Part of a small language model's weights.
Size: 11 layers, width 512, 4 heads of 128, MLP 2048 GELU, vocabulary 9700, 39.9M parameters.
MLP neurons of a small language model. Each row is named by its layer, matrix (down: output weights) and neuron, and shows model dimensions 224-287. Each number is 128 + 24 x the weight over its row's rms, rounded and kept within 0 to 255.
After each neuron's rows, "fires before" lists the tokens most often just after its 100 highest values on Wikipedia text that the model never trained on.

L6.down949 [115  98 136 138 139 150 185 173 144 142 115 134 115  99 133  73 140 143 114 155 109 172 129 133 104  83  79 132 109 106  90 130 115 161 160 136 118 120 145 121 152 144 169 110 146 132 154 109 138 142 129 124 141 137 143 103 117 174 145 105  95 120 140 131]
fires before: "\n\n", "\n"

L4.down814 [139 152 117 150 134 132 166 126 113  99 124 137 104 182 144 126 127 117 134 115 129 132 172 129 112 159  92  78 142 148 115  96 144 113 100 128 122 100 132 134 142 175 147 130 101  78 136 125 139 170 104 137 121 159  96 135 129 152 145 134 128 126 134 152]
fires before: "the ", "of ", "in ", "at ", "with "

L6.down1962 [144 103 128 124 138 152  88 145 169 132 141 125 113 120 109 163 102 118 137 124 109 117 116 131  80  81 153 152 132 146 128 147 136 147 177 149  85 153 123  90 152 113 108 134 130 142 126 137  80 166  70 111 113  75 124  91 148 103 144 153 126  95 128  98]
fires before: "that ", "the ", "\"", ", "

L6.down1960 [125 104 119 174  90 180 111 104 130 134  88 112 192 170 146  92  95 160 119 109 110 113 195 137 121 134 127 126 128 112 114 122 104 146 137 151 140  73  99 136 114 114 145 106 121 153 130 140 164 151  98 119 114 111 139  99 112 119 114 107 163 110 133 156]
fires before: ", ", "s ", "'", "\n", ".", ". "

L4.down394 [124 137 131 140 104 125 142 121  50 132 124 155 117 154 105 153 144 160 155 127 115 150 151 137 140 130 144 115 159 150  60 109 152 100 113 139  91  82 116 139 102 110 139 129 166 148 164 112 146  96 131 141  87 119 157 152  94 146 130 121 147 152 119  93]
fires before: ", ", "\" ", "\n", ". ", ".", ": "

L6.down808 [126 111 123 140 172 115 145 105 117 117 124 128 112 125  94 142  73  59 171 146 105 152 139  64 144 121 135 103 110 108 133 142  81 172 136 131 137 136 123 165 120 160 129 143 138 115 111 143 138 152 122 106 101 178 127  74 135 142 109  97 128 165 119 129]
fires before: "of ", "to ", "in ", "that ", "for ", "as "

L6.down899 [100 112 157 126 110 111 113 143  83 115 103 103 104 161 130 110  90 107 119 104  96  76 125 113 152 126 142 137 179 129  93 121 119 135 151 134  83  80 123 129 132 136  81 123 180 105 144 121 144 114  94 119 109 121 110 117 123  95 132 147 156 106 131 135]
fires before: "- ", ", "

L4.down573 [112  97  66 128 184 138 120 133 128 126 124 100 136 148 120 112 109 105  73 113  68 173 131 116 183 112  72 150 151 146 143  94 156 169 132 126  75 127  91 113 116 180 130 145 101 160 149 117 115 185 143 131 101 110 156 127  90  74 140 158 146 122 106 128]
fires before: "of ", "on ", "| ", "to "

L6.down1999 [178 105 129 152  92  97 110  58 121 100 124 134  83 134 101 177 135 151 128 100 113 112 119 126 108 148 128 150  75 127 146 115 122 116 128 162 137 126 111 122 105 139 103  95 130 129 126 156  81 118 119 118 114 137 153  96 103 125 121 130  84  98 137  99]
fires before: ".", ",", "2 ", "0 ", "th "

L4.down1375 [128 111  82 152 139 116 134 129 117 117 151 182 121 139 104 115 123 129 158 117 115 135 140 121 109  88 179  98 156  99 109 102 155 136 122  85 165 133 113 116 126 166 195 102 163 134 201 102 135 140 129 107 140 162  91  72 120 118 108 120 134 161 181 182]
fires before: ", ", ". ", "ership ", "."

L6.down669 [142  93 119 136 125 136 145 108 149 115 123 135 122 173 107 114 115 116 112 156 136 161 146 139 139 134 104 100 102 110 160 150 148 151 108 116 154 123 131 129 104 146 158 117  87 106 111 139 122 132 112 128 146 118 133 110 163 185 119 136 160 167 127 126]
fires before: "with ", "to ", "by ", "of ", "R"

L4.down1170 [172 141 105 153 121  96 147 126 122 157 144 117 155 130 141 149  93 107 138  99 114 158 106  98 142 122 146 140 163 133 104 105 126 161 114 130 140 151 128 104 128 122 111 160 108 155 122 151 127 140 107 122 112 150 104 122 126 111 136 105 140 109 120 116]
fires before: "s ", "s", "2 "

L6.down1090 [111 130 132 136 102 122 129 115  91  67  98 174 106 144  91 124 146 155 147 130 177 129 140 138 171 112 118  83 154 103 137 138  93 134 134 126 121 114  99  90 157 107 164  54 170 128 116 145 162 119 101 133 135 111 128 129 155 137 105 112 162 171 146 110]
fires before: "\n", "\n\n", "at ", "alleng"

L6.down1986 [ 73 141 110 125 104  99 150 157  89 125  92 115 133 127 148 146 122 132 121 124 159 113 165 137 112 156 114  92  89 112 178 170 137 134 170 116 136 102 151 132 127 119 129 147 112 126  93 136 141 134 158 131 158 133 107  68 144 102  90  61 129 140 114 121]
fires before: "the ", "and "

L4.down1221 [137 128 133 133 123 134 144 133 107 142 147  84 138 142 180 167 151 131 120 217  86  80 131 148 179 119 134 131 148  91 172  79 123 141 129 103  97 120 101 153 176 133 144 142 111 120  78 126 147 103 134 108 103 143 159 143 131 144  93  97 111 163 119 124]
fires before: "\n", "| "

L6.down983 [ 68 159 105 103 122 115 102  96 141 155 109 135 105 177 124 116 113  96 114 185 123 118 130  80 110 124 135 106 153 126 114 136 146 122 110 139 157 142 154 135 106 112 151 138 172 130 127 137 106 110 107 132 130 113 129 143 136 111 129 126 107 137 119  51]
fires before: "\n", "|"

L6.down66 [116  66 145 113  85 164 103 150 127 140 103 157 152 137 115 100 124 100 124 116 123 125 137 128 135 149 149 126  88 141  94 112 137  96 152 109 133 142  88 104 117 124 124  88 109 133 130 142 131 143 124 133 100 123 143 120 127 134 128 116 131 135 118 133]
fires before: "-", "–", ",", "th ", ":"

L6.down88 [114 119 124 104 117 111 102 104 137 148 130 136 160 134 126 105 107 134 147 125  81  99 127 210 141 150 101 137 146  61 128 146 124 103  96 135 153  99 151 133 141 174  93 123 120 122 173  95 100  97 192 110 165 142 113 110 127 133  99 133 103 150 131 141]
fires before: ".", "% ", "; ", "″", ",", "–"

L6.down143 [144 111 109 117 122 131 112 136 131 110 129 134 143 117 116  87 134 131  88 113 123 157 103 144 109 147 117 111  83 115  87 145 167 112  85 144 121  97 132 144  80 112 128 137 127  95 152 132 134 163 197 178 140 170 136 136 134 130 193 126  99 136 144 155]
fires before: "s "

L4.down597 [121 134 138  97 115 146 172 158 108 119  73 143 145 120 152 132 120 104  93 122 137  97 139  85 153 131 141 193 119 110 132 182 136 119 105 135 134 104 149 126 114  94 140  82 128 133 117 164 113 133 115 133 123 159 174 109 133 153 137 132  90 136 127 156]
fires before: "\n", "\n\n", "Club "

L6.down779 [120 137 177 129 120 139 107 114 128 123 155 123 160 110 109  76 103 162 135  92 155 150 144 131  74 100 107 120 131 102 103 118 108  94 100  98 158 151 129 104 107 142 136  93 113  98 117 113 145 107 119 109 119 101 146  98 121 133 156 126 157 140 123 110]
fires before: "s ", "s", "o ", "e"

L6.down1722 [150 102 135 135 100 113 145  87 138  89 145 112 118 132 136 103 106 140 129 158 106  51 131 137 142 123 107 116  92  67  99  98 137 143 102 110 100 107 113 110 107 105 106 114 156 125 118 143  88 113 130 102 125 135 141  91 108 125 111 152 112 133 104 126]
fires before: "|", "\n", " "

L6.down821 [145 127 132 194 114 121 111 135  97 122  64 159 133 128 132 107 163 146 149 147 128 132 131 120 123 120  95 117 110  57 131 107 114 122  97  66 167 137 110 154 144 142 118  97 148 106 134 113 130 132 124 115 145 148 105 164 129 111 114 141 127 143 106 118]
fires before: "of ", "for ", "in "

L4.down913 [ 94 151 140 153 133 132 130 148 149 144 103 190 157 142 130 148 143 115  96 142 120 115 111  37 160 115 123 146 126 163 105 111 139 135 146 115  85 136 154 118 134 136 145 118 116 137 127 145 126  94  62 115 143 139 135 122 125  76 112 155 149 139 131 118]
fires before: " ", "| ", "6"

L4.down509 [142 137  79 152 113 143 130 125  87 139 126 106 136 124 156 137  93 120 114 124 111 128 126  90 122 102 131 179 105 100 137 133 102  86 110  97 168 140 129 113 136 147 110 129  94 154 137 123 146 123 148 122  85 141 133 157 192 141 119 153 135 140  69 139]
fires before: "| ", "|"

L6.down1309 [114 141 132 125 137 130 131 108 113 147 128 141 116  99 147 143  93 141 121 124 124 164 155 128 164 121 134 177 127  99  85  87 124 145 166 117 153 186 131 145 187 130 107 142  95 132 129 137 159 135  84 132 151 113 150 131 128 139 116 117 116 125 110 117]
fires before: ", ", "–", "| "

L4.down1870 [116 162 160 123 152 115 124 149 105 120  97 119 131 150 123 111 133 169 172 136 141 129 162  88 150 172 106 128 106 158 130 164 140 100 114 129 116 131 170 160  78 173 151 123 114 126 176 106 154 152 123 123 144  88 103 119 107 114 149 131 112 165 182 115]
fires before: "the ", "which ", "them ", "his "

L6.down833 [113 138 178 145 129 121 133 136 165  69 125 149 118 167 116 134 121 100 112 111 111 136 111  73  94 132 123 117 134 107 134 142 151 146 125  97 168 122 136 142 153 146 110 147 127 166 113 114 125 142 157 170 130  85  87  81 147  92 107 126 174 108 128  94]
fires before: ". ", ", ", ".", "\n", "s"

L4.down849 [105 149 120 104 102 141 137 106 118 155  90  95  74 102 164 113 143 116 102 123 136 149 105  99 122 108 143 116 102 110  82 115  88 141 124 133  82 126 157 135  82 103 123 136 145 111 120 148 112 148 139 163 136 113 124 122 139 140 111 108 147 131 155 110]
fires before: "of ", "and ", "for ", "in ", "at "

L4.down797 [135 105 150 165 111 155 136  91 122  76 122 103 150 125 164 115 110 109 155  99 153 142 146 127 104  80 163 127 138 144 129 154 147 123 142 124 100 133 148 133  93 127 166  98 125 136 128 106 115  98 137 139 113 150 133 126 103 112 111  97 145 154  97 125]
fires before: "s ", "t "

L6.down1098 [145 133 136 120 148  87 102 143 122 149 110 122 108 144  68 117  92 171  93  82 149 131 143 155 129 102  92 109 119 115 150 164 112 108 157 123 132 139  99 144 136  97 124 154 134 143 159  92 104 130  79  47 123  72 118 100 105 114 109 118 138 109 112 129]
fires before: "- ", "the "

L6.down1890 [115 126 126 111 160 104 117 156 130 132 186 171 116 115 112  91 112 117 138 137 137 116 111 128 139 107 124 110 116 121  87 129 136  98 109 110 112 136 105 140  88 154 114 118 112 124 112 143 114 159 107 127  96 155 113 137  56 140 175 113 128 163 124 133]
fires before: "\n"

L4.down152 [109 109 111 113 117 204  85 105 121 148 107  90 116 112 122 171 120 139 110 140 102 109 147 118 130 133 171 114 136 154 127 135 133 141 127 149  98 142 132 135 138  96 101 109  98 126  90 126 161 141 126 133 120 154 110  89 129 156 103 139  58 118 134 132]
fires before: "| ", "- ", "|---|---|---|---|---|", "|---|---|---|---|"

L4.down993 [135 133 120 181 126 100 164 100 153 108 123 123  99 101 105 128 128 121 145 110 107 121 122 162 127 106 142 104 132 150  89 120 150 165 163 140 118 160 141 111 117 165 154 117  98 135 122  91 178 122 145 131 166  96 104 144 105 129 139 137 141  86 167 119]
fires before: "s ", "who ", "It "